{"num_key_value_heads": 4, "hidden_act": "geglu", "norm_place": "pre", "norm_eps": 1e-05, "positions": "rope", "attn_scale": 0.125, "bias": "none", "init_std_qkv": 0.0398, "init_std_down": 0.0, "warmup_steps": 515, "schedule": "wsd", "decay_fraction": 0.931, "max_seq_len": 512, "doc_mask": true, "max_steps": 8098}
MLP neurons of a small language model. Each row is named by its layer, matrix (gate and up: input weights) and neuron, and shows model dimensions 80-207. Each number is 128 + 24 x the weight over its row's rms, rounded and kept within 0 to 255. Numbers have three digits each. A neuron's up and down rows have the sign that makes its largest values positive.
Before each neuron's rows, "fires after" lists the tokens most often just before its 100 highest values on Wikipedia text that the model never trained on; "fires on" lists the tokens most often at its 100 highest values on Wikipedia text that the model never trained on. A number after a token or word is its count.

fires after: "\n" 59, ")\n" 11, " mm" 7, "-" 4
fires on: "-" 74, " in" 11, " (" 10
L3.gate149:139091095107111150126098102153137102107191080125099125101132123144170126080101117121138151091121149128112156188167144160177169108149153081112132108131096129115124131148125186150111160099173138102107080076101147146132120157091160129147138104147119122127143146144102103122103088130170115123145144115142154120128126136155094064137138135149152146164095130125163122107132097147175165168123
L3.up149:109156116157130119155118135134086153126115130146137131120131098184110138164155149146125145119140107097125155116148107087135110105134112123154089164127089130109117090176121111155149112088116122144114093151122133128135102112177124105094148124160100127102118167118125136140124120105172115102145180071093114121135133135135133138120122093083122133110100124127125099140100097149089124122105

fires after: ".\n\n" 12, " (" 12, " \"" 10, "==" 9, " B" 5, "\n\n" 4
fires on: "S" 78, "-s" 15, "-S" 5
L5.gate225:145109175146110153160119127175148090106105121144125153144151154133149142125139128118074138172159174101149151144135114121149134135108096127118133148133058127102146115066123126112136091145125131128131100108137129142117119121117150128162116101116081112133127168104134132114113146149106137122142122115142082164101137164097166116109126133134120144095085165100128124121122171149111148137107
L5.up225:126131116140111127103136134122089130136074121114158157122137135159092110117080124099157127135171161099116139110137090104137099143158129133149085149164137103166182160157095090146100166153099108086149140153151130135136124096115138127100113126133091112102165137124127111120128113157117102159141121137096147130138114154101161150159105110164131139125138137111139143133128160173105177129148

fires after: " the" 41, " comm" 6, " to" 4, "," 4
fires on: " team" 18, " dis" 16, " press" 7, "ittee" 6, " public" 5
L5.gate3:157127090142146117147117198126119125120101126146105139118100114126132141159130110087138116166165094137075111176150154105128149113145098144093108096133125123082137142165156159106163114156124117115148172166119135154212079084083112138114108136110113101120111118155152173101125123107111121139154103108149174110127171176144101147140133131131120154123108139150163141158100114146160150136139
L5.up3:126075135162102131163119157099120151130158104178136152155129113143140112162128147126101123121171119107081102131137082152095113128128146172098101157101132119138152149185129129137150091139104110126133154122124082091120135141114105158139150116129083177110122102145130107162150126154179101087132119090108121110121137133126114120150146176098148122180157162101112145130135128126105093088158

fires after: " |" 42, "0" 19, ";" 6, " L" 5, "M" 5
fires on: " " 46, " |" 25, "or" 9, "ock" 5, ";" 5
L3.gate265:153132144103128148138135122104114124130143111159114083113162172171146119093177155145134165116167166134104160127145119122123103117158149145142121111117126159089153141142096152113148104130105140116145118126157089117141115110110143176164105113084074071151145129111086102114117124119100141127143157132141136162148103139176131130084130114115140138125133130103082132102122106102115167151097
L3.up265:136128138143109109126104096142127133076089144130124163146130148102142132124117135092170132158083148105123137131088124123091097131118104114119142135144190104143103153144136134118109148165154160060107155156060126127135128103150122120129131148110130084134154078134150181089131122129106137112110131159115108179129172116111140138116093137134120138144114116106141144173140129117093123140143

fires after: "2" 18, "1" 15, "4" 10, "5" 8, "7" 7, "ick" 6
fires on: "," 44, "." 36, "ly" 6, " (" 5
L5.gate609:113132157100097115138179123140162118119122118162100152133153168118131155126138104144135118126160111130152128121154168129105145105131114128121094112162135056133137167119124104133137123136107140108147127134184109141112144149135140129136094178117125120184133130158132173141136114123110106124161109133132082153143136062142112140127082158156130152119061158161143137108095094139130124128142
L5.up609:144114159132087094126128110127127136113111183204117120117130113135141156166142157091129167149183156124135115145120138119155094098148093120151142129103124124146117140115112153114115143099127121160120102129146124172112103117156156068126158121117118130138105122142127111144104115133125107131103095079121090163147148161112145153048132080122129110055132166152156159110169089124152095112150

fires after: "\n" 25, "\n\n" 23, " ==\n" 8, "==\n" 6, ";\n\n" 6, " ===\n" 5
fires on: "-" 46, "=" 32, "M" 21
L3.gate673:088164138129143100110182127160148106119118120105138153091125159139120143122074100141150145108124136128144147140104128099149096124144129096135110171095166111131125119091091128071116170151179106126127144139071155128122116137142133115122126115126139143102108145099089143121125091109119105146143147086145109095129122096130114111126160146147117111140111149125153138100150129157162153137115
L3.up673:131124147146062132118140125129115164156142117166137131121101139132178173104106121099126173129105134124128095102126131147141121106114116085136113117116094135148141140116154156122153108117079110154142166125088154155140115077156129160136106104134136113111137095104122139110139181120089103132105084144145109151144123156114130112107107132160128139091140089127106153110073132097115107139101

fires after: " T" 18, " O" 16, " G" 12, " I" 10, " |" 5, " C" 5
fires on: "'" 19, "on" 10, "ak" 7, "ur" 6, " —" 5, "an" 4
L7.gate346:116139132147192133102114146151087098105082138150117176084160165103102134126173145103071123085126128079177135108152145106130089138142173132135124114117145110075169093115126160151102139119094168084175105149139146101146132153111125163159113106146113086125146118103116113148116111130109127134146140098096122104122098096163120140142128161115148136131105135106135118117111115120129148156112
L7.up346:160107114097132127092104104116153133117105070088115128145112136092150157138172139107094119103128154079175094144128125122114128084118122129107151128150171129109157121116124104145121154143116160145156138116134101099104105128167154078163126141124128159112157129118132114150154162104141123097121101122113128101148129122114122109118092093098150106151112133164125166119111166148126098121134

fires after: ".\n\n" 42, " |\n\n" 14, "\n\n" 13, " ==\n" 6, ")\n\n" 6, " ==\n\n" 5
fires on: "===" 92, "====" 8
L3.gate693:115103148097132145102107168148130111118139165134105154165178156137138124155159175130146124161119134116111137121139146110150097122111138155112140059101156167120125116140194144118100128094162147132120158101102118161159138148115105111148170120122091100114115132124117118157153107131147137108161136110118135142120123178129114105134130155125147138118111100117125135121169122168118132139155
L3.up693:111115142130105152119130123126117125117108185159103121125169136127130120132140141134142118162129146135186148145118142121126105134060119126127104119130126120098104116143109153124107130084144138105142105136138140130164132137110112072117158167157124152173082144164114133146142102163149166138157138116111158150140116170109112103153172147104125136109074116119095119136151139138127143139114

fires after: " (" 33, "==" 11, " \"" 9, ".\n\n" 7, "\n" 4
fires on: "L" 58, "C" 37
L3.gate660:126146153161141129148109145139104130098094117125103127135123120101127100093117137135117122122151116139115118149164166139118103131137149153107119114136130113117108138120137142089124133075130182113134087163083125154136107109104153173136141099112135081137067150120101124106100114126100112148130114137121105131120079113126128135104134084188134139088078120091154106091142091136116146119126
L3.up660:086162126159108131110130167115124136116093140102081102118116123105117125149087114136131116123118104117130124127133172130164091125075123126139095131114162093112144137088142136120109139134136120090127079165115108133120094138111144134127103126117119136123072122149117139122142144143129143128105128166116126103141114148154160117102129067155100129114075136088151097181135089133134164101120

fires after: "." 19, "==" 12, "==\n\n" 8, "\n" 6, " ===\n\n" 5
fires on: "|" 23, " This" 20, "History" 9, ":" 8, "This" 5, "ology" 4
L3.gate571:144092110105111093109162139157118094124160137122123165118148152133159150153151127133111122125161135119123125131148082110115151133101160157128103128111111137117093136137142120073124158095130123123110071105116111112138134159126126118152125062126126123126147158088159134124118165127149134155161129102161097142106118128146099098123159165128188105091118114123124112138101094153183151157115
L3.up571:115141153174124125167105117123194143103110094091087131111152121108099173104131144124124114180131145091098165121114122124114103167107140134129181137115139143115108106113132104126114148093143128139126097120080123162153134158159145096158120093100114143130103155133134128092116114112155170182145125096132099117120139164118131116107115161144102113139133100154120108161133107112147134164124

fires after: "1" 16, "3" 13, "2" 11, "4" 8, " |" 6, "25" 5
fires on: "–" 55, "th" 10, "-" 8, " " 7, "nd" 6
L5.gate241:174171160104102151121118121153153133153121153104143143110135107126128137146136124140153166135141125122174096144154138110151129131152171122140166128192133092158128171141134121118097134079108158119166186129175119160132128098127054156089137112111126091103132084121145143138123171142144141157125161137118085170146149090146116102124082130147108123148123120156059152139109090130136136139109
L5.up241:144146148113122142143135154145111143152071111160153130101158155132146131162139136143094179073122130182136157134179161144133139105133180177147119130168117125117151132122116146121112089126123129114123130103160104139130116113091071085118132107074157137101117089127151121172149132147146129120160150122135156147120124112118127112112115162143143128098165116136118136098126098121124144136085

fires after: " |\n" 59, "." 7, "2" 4
fires on: "|" 59, " |" 32, ":" 9
L3.gate173:119127140116115129114136090169145153108139149121133125087162140075108157072135114114132117119118120128125151161143120121152119149098157106119146128121089158180163103138104146140131124126143135149131142132137121155131146181076158119102113088134155145120096159131100138135144126145089076113113173128098144141202138087145160112161135113135096153136084142092085140144139112153126101146139
L3.up173:128122132056139107117160138143150087142109105091115150127159143147166117131114163138143175132135166145116150111153078152112129123113158145157123137128120092125127144160114068114109141154107119112131123116129142130166114139140161154142107112124132094111171124108149118080160164169145142090115120103132162129125073108123095134157128140101139149136138111132172093119101106140109102153108

fires after: ".\n\n" 26, "\n\n" 15, " |\n\n" 15, "==\n" 5, " |\n" 5
fires on: "===" 77, " (" 14, "|" 5
L5.gate119:055126151131134132132141145077113120108128143114148107162074091175135130129183091148138122135165107093160140084112102139137118106153073140146124126167116120124137177163093117108121070159158126129148124155116137150143130121132098158072144136147122150142098103134132086153121131138122120109098153128145121147153178155089112120118156120075100127130152107096123117161129179096153111142153
L5.up119:066146179094144140083113105131108118094136132113124111135106097149119138150134116128143152127157096159148132126102105126112146151135091126136124128092140129170172161109138093091120118127157133135129108129135130113129144127143081141128071119145119174155155151168128162129171158086130156161131110143156137092102147116159137104107159134093079136126101130125109117156133146090080131123138

fires after: "0" 34, " |" 25, "1" 9, ";" 9, "2" 8, " Pop" 5
fires on: " |" 58, " " 32, "ulation" 5
L3.gate597:158104152097166116113115092121128122090136115081122123153120146146109117125140140155127168115133117149132154138112130110123101122132151161115163138120137104115130140154153111186140103115172107110154090134174124136124115139092127101139129139100131135135169154154141110093121129127118120093143124153139173216126160088120111174152138141173146163136120139132126142149156125142114125123154
L3.up597:141157155124103170149128130117138127148131136115153110104161101148141124152109143127142132123136152112104084158172131161119122102075132154162110098138097094115100125106105150097127180163123140137134122127154112188060177124177141108148143112122132145125152146098152129134135132137134151126149166120145180104123148089129157145060124156141147117124112139124139164129130135095127134133102

fires after: "|" 31, " " 21, "–" 12
fires on: " " 42, "19" 21, "." 5, ")\n" 4
L6.gate513:149137134133095116176115099095144125155159138090137127119162144131120141115138139103128185142136124079127154078136154122135179120082110129112123113108131074159172112141115128151108141119136078141142168106137149127136100121119149168162129141124112140129154127135189127148114123110148112137125120120128144206117123155172128125130105132150119113127100133111099122134100133156166148154126
L6.up513:128111100125089138125153123143157159164105169184128143120104164096090115128090122081145148143170120118118147161157164146120159081149130152132150175107158143119161097110074127135129132107110161121135145122138118103092138107139118154147141075129108085141179141134124141099131125060106154136120155162118168176124177133164106132098178104130142094094103155127143139129105101127151125111103

fires after: "\n" 20, "\n\n" 12, " |\n\n" 9, "===\n\n" 9, "==\n\n" 7, " ===\n\n" 6
fires on: "|" 65, " |" 12, "=" 11, "born" 4
L3.gate54:150123123122133137129093120164114138088126148103134124132122172109097139134164116101068140126117156146136127140196127141072127153119160116142120093129162140140106130115070110119123139089156164081105118113120123120182132159100107165145122113092181102134120141100116132094088187160123115139122146131137133125108111055129066129118130132124183116138127090116114090102139056132082151155116
L3.up54:114129108169088107152150122112150133129126118087091106114095152146128126165103079128099129114156094096136168179119147144123095164086149110120103109108146127107108160113125108141087198148146127121103083137087115169111169122105164142098138131109180143161123113151148097116127089087090110141115177112129172107138151146134122134085149116128135116129162133108148130148133129137145169103125

fires after: "==" 21, ".\n\n" 16, "===" 10, "==\n" 10, "\n\n" 7, "==\n\n" 6
fires on: "B" 38, "G" 15, "S" 13, "R" 11, "T" 8, "H" 5
L3.gate37:108153182124134173149119146090119145124128095113138155096105131114124125136076131081143134157113120116152125116122147152165112129143114098128129104163154164112103131152137135046154126119084116123160103160083169121155118113138103148123108138176125146133172102134096153132124117145139149153104104123138156142150144109157167139148141128088122136166146068134095095098151109141116110097188
L3.up37:086119139136080158143150129169095144166104100119148127166107118152116189147130099118085114158176126139125138144118132102105101156153096118128113099068111101155113134112123083129104152104144130105094109103086173094095151145133129180089154102122131146146100140154140121087129102067131157200148156119132114109109137141110178096128096125152140119145112117126143138176142151141149136140124

fires after: " \"" 17, "==" 13, " (" 12, " un" 7, "\n\n" 7, ".\n\n" 6
fires on: "C" 27, "c" 17, "p" 12, "T" 9, "d" 8, "D" 7
L3.gate575:094135151139129140109138142129145158135115123127140148070130134081164165165092179140120086113105117109161130143115146145143163114118159138123130147102137106124147149169140117142167185128125137143104130106098146147111132171144135097109171118127144125109122197107081117078162093147084102123126140106144154124125119162139105139152124128121122128125117114149137120120121132175154151085109
L3.up575:127123153122102146118109127090142150103118204134139160126147136161142133123101176130086125136124134107123123155088112156151121147165096120105142147114120113126166171159108126116168114111121133149150134137110093111137120142106161079164107122156125110113153156092093117125091137111160131145124149117146098178135135150088126135120119117113130165093080107164127104113119123150095134155130

fires after: ".\n\n" 31, "\n\n" 12, ")\n\n" 10, " \"" 8, "\n" 6, "==" 4
fires on: "M" 42, "A" 34, "\"" 11, "An" 7
L3.gate298:126091163127127145149112175120124131108125103121090135132112137110136149095111143144121100172109152129129126117133117107132146111140123095161111133170124109139137093141169155061112107127140087103160177118147147163110149120130091120117127182180134099102137102180099148108144129182174165113112105076161111173139112145136091153121158106108097136123148137072116135110110150139142137090126
L3.up298:119126099147099136137102161139156079148097078127142120116142160112124138112116155112126118143063146115173106139164165134112108140103156125120115080163155185123146119133096101105124175129182105118156124121131130177159160126116152113142145117144157130102107133123102127136105128136122140130128140095112158179140098127146161079105151140128131096129107129104110106117120133167146179179121

fires after: " No" 27, " Album" 15, "-" 8, " stat" 5
fires on: "." 29, "s" 18, "ography" 7, "istics" 6
L5.gate7:147113122140105124149144112121163146086131143146118169146145145155124092124159195143133124137155148158142105113167124105161119137094126198104131093087115143116094095108120141153157146148116170149118086123125122149116146138124127098123145161152153150126134187145136131098115090140130175134121152131053139137118112145107143151151109143153126107139097153083110143120122120129122122099155
L5.up7:107117144127117111149127125122134113125111105123158111131149085167141129101143124104112107135141140133083088103130105136100176141141125148128076128142160109099094109104186143140123166162154110128131147109122078141159099128089141144112132101161126126109140133139112115126126102098132120144100157116123157125159123128152142116108122133157114091148110131153125142148076086145158098138098

fires after: " w" 17, " W" 12, "d" 9, "unn" 7, " r" 7, " un" 7
fires on: "el" 20, "is" 10, "er" 8, "or" 6, "es" 6, "é" 5
L5.gate655:148133145142129124146126114108161107140150125155082138129118156137108131169120175103124117146104170126111150132166125138168103109124146134147189174162126138112155128116119127146131120132127102112148143057145125109136182152117158147144100107091136048143126115132136118152161148118089137143109116080148109161098121110118098128124117118126130126130071192115106159119160124138121132087122
L5.up655:122130120091112105134147102112143117115099118145101106195161091099080148122152147158114115078142144138156134148120120126127146130131121122137166144138090154128107107128108154149106125111140145116142125126147128164087139137129118121103154127160146112154128111110107094167132133173166148148121144130115152200109123125092100107140132142080109140139121121065111141147102145127117133132128

fires after: " \"" 18, ".\n\n" 9, "===" 9, "==" 9, " (" 9, "\n" 5
fires on: "G" 27, "K" 20, "Y" 12, "O" 10, " Ar" 10, " hel" 6
L3.gate411:126119123130169120120115192139125162131139153113130185149110113136107123185114110109134105137105172156139130125164127108149137120167083091107160112143110106111136159124113099114141134122127132129135137103172139117136119128124113167143064175155121151124136085166097132156113144102135096131135149133138139168130117134128151146151132119114160124073128124133104138093100109183135123144127
L3.up411:133104112146093114126173127147138112135130103111143145137130149099154131146141097146137151114151143089151142104177156108055131148089122110137133112137106115116125149111077074132114128117137166146124112170076150110094153140120112126142136135131140163098178147167096121106144110107108105151133170100079134138116139209128181143120134114107180123113113104170121155097110132143123106142125

fires after: " |" 60, "." 6, "0" 6, "2" 5
fires on: " " 51, " |" 23, " —" 11, " —;" 4
L3.gate19:146149143116150108116116124118133141143154132139124110130131138147149101120143164096139139145135171172086090100135158133105110119136151136150098108084150108102159133139137119123119114137150142149189116105139111160123117116119105133133145121120168107143143151080098170129117137127139125128095124150099132187081090113116111125169130126115136141116131148153117140116146117147169105183177
L3.up19:118144145110164161117133126143101103130152147148099138190157137168177118126126142111141132168099140156110150152137082109109137105138130180117093117126142144094126138141115130100163108142123166111166101116101120146090134178163149075192092097124127101088121096106103098150194143133147143135120136159141122168096088106145126145161136101128151114137126087126162098105128123134097067130139

fires after: "\n" 54, ")\n" 16, ".\n" 13
fires on: "-" 83, ":" 9, " |" 4
L3.gate105:104145151132128074142121138153116129112074151107149151089145134127128135148106141124146124155127218133157126109172101126106130155111143147132112144118134116165153133120110127108107155120149163130100122127131143101162121198143181173127152111102115126158097137106148091148120130168138127112172137078128107164159090086118107111140158129118145142135095123122115147161129130152120140119103
L3.up105:133148168111144132145122117149187184124134156099164145140107107159142180115116145092180166164152145139113118134121120124100122100129125104161137166151126161152150140117120123160128113100125157151157185118123163132131109154142141089086116122135154122105144115151130128124165174148114148086074133135135116139119135123122115121143105121075133115140135144186112157112122110091116104136132

fires after: " |" 54, " P" 7, " V" 6, "á" 5
fires on: " MF" 25, " FW" 20, "eg" 9, "ue" 6, " —" 6, "que" 5
L6.gate462:154156111120138121091112107117095155154097158149141124103169122108113107140134157116125112111109169078086130207157135144130103105121149134094117099132200092105112176159145136146099152103119138136167143117120153145133126128118122118146125125117137093130120160096172118128118121130126117126148148137116169141112085102121089127115146112155098082124121135111125121135139105143127096158082
L6.up462:108142103139178128150135137151124154134129142147209080112105144087063112149142167141113115109119169170131091157139139099134153143151163127103135163158130116152108137122171146161068153161111132126173124111111130133156148128136153159103121125094143119107116130165128153125151137094163103142135149122133136114130108125147101110138111149147133143155110095130139137145107094095115107182150

fires after: "\n" 22, ")\n" 17, ".\n" 7, "\"\n" 7, "9" 4
fires on: "-" 54, "." 38, " |" 5
L3.gate196:104156138069124089068133138157169118090128112108127129105165169149124097180122134116135111110124115092176113137119156162141134121116146075151122160120145105110135104152148139119154156174117157133158123078071143136131119153120161138131161164098115119123140123171148132122105090102107100112162142147099151151140116149145123084097115139127116132124135099108143112133087103155152186121107
L3.up196:109121098133099103136135141144163120137104113140128181110092107141184170104156144175108168117139143140146129174146136131127152107136131190116088148089082122132121124152100104157108101094097133116145108137148131119140115130117113130145116116165089131119134116146161111075152126132166111112113162110116135157130079112145146150110139170096163094139133114089203128155120120123131152160145

fires after: ".\n\n" 25, "\n\n" 18, "==\n" 6, " =\n\n" 6, " L" 6, " ==\n" 4
fires on: "M" 23, "B" 18, "=" 10, "," 9, "H" 8
L3.gate287:143107104167127132167096103129120119124146106123133140083084136126132166178109111142095133134128098104119183154113100105103153114119123135130174111148110112160130139141107127122101165095120124107093116097102165139148119149098102150115117131135104094148150126128154111094114123106076127142134116122096159103118129180104131157117129124139133145111174118086108135090134149152090172143122
L3.up287:121142124143134138133126101175113147125129119154120120147152102100154147149126127131104136147105098130155137129140108159168129111096134108139179142108125153131130176136108139102131097116105157094126117097148134125110147140112129135153091095161164100150109133119109107096105152100149185159095126096153112134157103109112130152114146108116123135100157122149149136114098146152103100122105

fires after: " I" 17, " N" 9, " G" 8, " debut" 8, "k" 6, " Am" 6
fires on: "ed" 36, "h" 14, "b" 12, "k" 7, "d" 6, "ation" 6
L5.gate246:150103130099194142121097168142185133135104098152133162136137157134133127110143129109130128096109126129147136135125138149168148160112114135125129093171160111160145136139146100155142124104143158157168142121183138132073121139104103098118149126094106116173169161137126123120101091158082114117155082113141157118124133116092127120130118148144141122096148134103111115116139115125141080108092
L5.up246:140118104135155123201132163096127136128095136135136121112150120114117163110123155130127112170101116141150111095135116109146132133145121102126074125165138123129137108152132148119106110141132160105128150184147138101120089119137082138156113154136090131081121154118097155156104123106075144095153144150142153132117090136152106171119119163156088146154120169115102146117069127172091092168117

fires after: " |" 61
fires on: " " 66, "." 21
L3.gate698:115149161130107128158163097135126148096107158169137146146102142116085156127135130129136149163156124145156147161127103148071168096182121142149141099122112106096110099125157107147142153120076145121135164173121154121141128132116134111133133128106115105151162132124117154122128105144129145100134111116133130143093096160135151152178138156153113155111089136139171104119114104126106131125134
L3.up698:120123120151101090131124141147148157149115139116155117165153123139127123198134145145099110125130138108097127119159098109118144142176118155118100128147158113141119131109135129133113180123128103156097116114135074127169079130147065114135121130097136132139126137141122099105152159124092111191138151164134114115130135117126106128076139082125147161138083142111066103186136105138127123161127

fires after: " |" 57, " —;" 8, ";" 8, " &" 7, "." 5
fires on: " " 100
L3.gate487:149091141168114138101120183123142126166100164154111125134127099125105077157081110113098109170123131181155139168098132106162145115127136121120116155119120110126130152129139135140159160132110110136104107091107093152151141122138108136133144128107071100080157135126146090098171117123137096128137048178129135145103123127127100166164103123126112139091121117126112124139145127139155082077113
L3.up487:115105078128109099110131126174147129163149094093126150139135142103135135137092123121115134162136137178137117161152122089150141183150123179176107140142133123133114124153114180149127113135122116116097140105157078129165106131111140136138117152131152101108141133094102164119145069145137127104152106066097195122147138131108124129067108132170149115134138151137129119114108127124099124155104

fires after: "\n" 71, ")\n" 19, " |\n" 4
fires on: "-" 94, "|" 4
L3.gate502:125087132155141097133147119182129137106117145122172147127119150156135138117129149152109156093094153181119132133117107147095134092117134144099079139124141147133131117116088144151088159161179137153110110112102158140149135187137130143094168102126140136163151155121122120114131101143111125147152114104168138106134129096100101100123160119128136131145102153138130156100143087127090125142080
L3.up502:141138151098139123150095129154114138156111153127129155148122110156142127135111137123167161132162166133132144137143120133122173070114126094184096175121121122147128124121121156150167111100127117160157167166125064095131151112136121130096126120132123142103163130142124135115196178155086149090118134120144105150111149116117104111150117129118131135123161119128144142090159146105083118133107

fires after: " is" 27, "," 20, " was" 7
fires on: " a" 46, " an" 15, ":" 5, " small" 4
L7.gate4:096150135106114117110121095133138116123075133102098158130117158151087097146113137110144147140103101116112144139168100138137147105125132155145091115128166160095099141176134160116170116110113117101123114128099165128107126146124121121171112111122149146124133136157114127094173164162083158170122082113137144145154118139130124133113098159142115137114083127121126123107141158129148131123135
L7.up4:143103136118124105129120102194125087135128155131128135124120099126136137164096111135164141130111170151094131131107118155127117122115161100164133108161151100148099134095154154132166131095158100108184142103137126107149138131184149131147124101159137085073105129082100132122117126141115082120128105119149098127112093155145118129132127095164113140106163158125152141126144114148154148143110

fires after: " |" 62, " " 21, ";" 9
fires on: " " 72, "36" 7
L3.gate550:146167138130160138128171123140139133126179089134089124135164137153103125066101117124141174125129123137144109142104116151130185116108118108137115116142113131162145128117123151144147100090135164150153110143159126154105139123164099130060145126104160140116132116136170119148153150120154136133114109138127166158146151129141105167115100146116096090096149179124125116132126146104084133098112
L3.up550:127102091114085111117109164138102108156150167109131141154113087095086129173137112145149154148137138152070121127126125150114115174130124136142157103130143100159125143098124113158124124145136096133065073120115099108146217126105129101156154134106136100116128122125147156153109103116127130132162132125135173087092124161148126112104087101180165104141153110149129111154101116115112110113091

fires after: " (" 21, "==" 15, ".\n\n" 6, " \"" 5, " B" 5
fires on: "C" 71, "c" 10, "ec" 7, "-C" 5, "-c" 4
L5.gate488:137148173108114150147171110152141126144111061117123105129148112113140113118132142154129107094136156110119107149106114162129110099074121161131138157111133104128148150134094085116185150138146169165119136094097068121125168125125136106118145118135139122128109083157107122096145097090135143117140094081120131127117139188137112179169156132107106130126110123120114114120113136119103093101176
L5.up488:118120117151145110130130088161119121151086144125173118127143126097059097144117119139110124128153113152098157164146116083114152143154125155147120127160149129118157153150166085111120087116142150109126099118124084122147153102132163142092104104141125114160120125150100090125097113120126121078162154097108160160128102157115133121143089100125075110123096160106123126136172106156086119113087

fires after: ")" 34, " Goals" 9, "|" 8, " " 7, " |" 7, " League" 6
fires on: " |" 66
L7.gate536:162105108102122137134133131131172134133146136149124132151123180136147149119127111140103113118117142095097111133174127155134094099155126148146122146107118176130141119106086109093177183131107132153155095136110140152128145158119132107144138108101151148073124142125097113142111108120090172115115176124099127163100135132145137153081172165164240130085165076121147145134118128105113122130103
L7.up536:131143120126132158121159127120118153158122129109134112134126159104128106097144154111105109131130173152085156103153148106115152074122143123112110102108175117101158162087104147110063134124162175130111075096184142130134128129102112120140140150117130120138122103144141084148127135142103130173132108166118088112128137151115121147123143128196157097149132113132115133134106163108133153140122

fires after: " " 32, " w" 10, "|" 10, "–" 9, " under" 6
fires on: "19" 21, "20" 19, " " 14, "c" 6, "or" 5, "r" 5
L7.gate288:122131132110137098135117168090110136175135102137095096114180162126119133134129135111106122134144084122146151116118119154131156094126161137117151120122100118124160109105098077154130166138138138153118150130119105139133112149091155090139181124132139125122162143130111094127107085109098106132165095131100096115122133146143142118127119143152143107140093129184113123101107093127165094091103
L7.up288:123117103177087165072143141134132092112119102186103160128166155088119124143143154115096081121085086119111122161138144126110125137128144163143134146166088117143167138104131128156131096059122135126125163109112177092130125122135149145167100106119115143162084121135134131123124174121162149122098132142127134153118094102096131147097133130153154128122110127118127122112105183144125093085108

fires after: " |" 37, "|" 6, " " 5, "rug" 5, " co" 4
fires on: " " 49, "–" 11, "19" 6, "g" 6, " Bro" 5, " Stud" 4
L7.gate430:172134079113160117133137129109114116115154131109138154102111124087109125147127122134151134138074145143130123151127163149123126113077141136114151108129135149141107085149155123158149113123113097117159175128151126172106092128158143109146109116089152090093135125161115171109132136136152128144152074124131148178111147114102155156109120112130092130110146127076096165146128098153121100112110
L7.up430:146147112099101119150203112099110150143151141139129115168113131156141131132124137128161105140116167142106133120170141129134143150141168104099161090074185140140119114091154097151101082141096110165121131101100130125144120115093128125188133124119123147125117144134136132082105127097178157154154126109102129092080133083143130103131139130139139106115122128119096121121114155110094112131112

fires after: " (" 15, ".\n\n" 13, " \"" 11, " m" 7, "\n\n" 5, "==" 4
fires on: "S" 63, "es" 14, "em" 6, " res" 5, "s" 5, "-s" 4
L5.gate304:112144164144112134131145132159122160111124116124128129128108122150116108093142160076125116113128110114166141154096172144089110153150137152150100136149105117093137102138117137097160106148115139084088145164108108123144125106140106168114101134100085137108127128158142125097126093133110127121130161171129102135116121111094139094183107118098142133126092131149134095103125106125102146172125
L5.up304:121098116142148152162176133148108128107118115094100145138079117093160129110101136159100129117147115106152140113111158083135127154166169122155110112133101124096151137117150118119166123176147138111129138162118107137119154147066115193153143114106127124120154141138087126126170141153140134117091160111147098141094149144127183134153162110110135125130161100174106139099159141138123171150125

fires after: " (" 30, " \"" 12, "==" 6, ".\n\n" 5, "\n" 4, "===" 4
fires on: "L" 59, "J" 23, "j" 12
L3.gate5:142093103152135127140138161160166177141090162132114110105121150112140132142109116135201122115111105143113067129154126140154138132100130108117154147116165136125112080108142114110099159149122103156117109112111119112162164089109130140126141169093127138107117150156090131139128168136144126093098079136176164129158107156141148116111117141130135100116135168147153110149149130143090140141125
L3.up5:113118151149092110132142161135131146189138123118119093117122144130154127107107159126175093099103103089134114140130171159128100147108150154112165137120135150143145108126123130109126172163125068175154106173117135141115146154074158133178141132140086155085106127125097094126121118104140152105163114111138167149120131111180171115087164146103161108066125139193159102122130161127120136153103

fires after: ".\n\n" 92
fires on: "==" 100
L3.gate657:121127096120157131100115142123140094129106129111112122087162135098114142117128204127074154158141122116144169099173148104097102129117165139099126148143117106125092128098154122134065150112162138143153124154155158123139140153142158109127149124112085114115135133147109120122119120151122121104096115081069138133120120157100152126170108139149192127130128089113122135119166128151135124167140
L3.up657:091155115150108124129075127121113105111139107113127100107154118122137117142130170112109115116138085107169163052166146137112102118116130120109100136156085088181116091135143106122082120107126086102145118138137133128139153120141120156136122138125127131108144141144118093138122132116146144096129130099096162120099151134141124116154139149112130148106116061111116133154167113103158159129092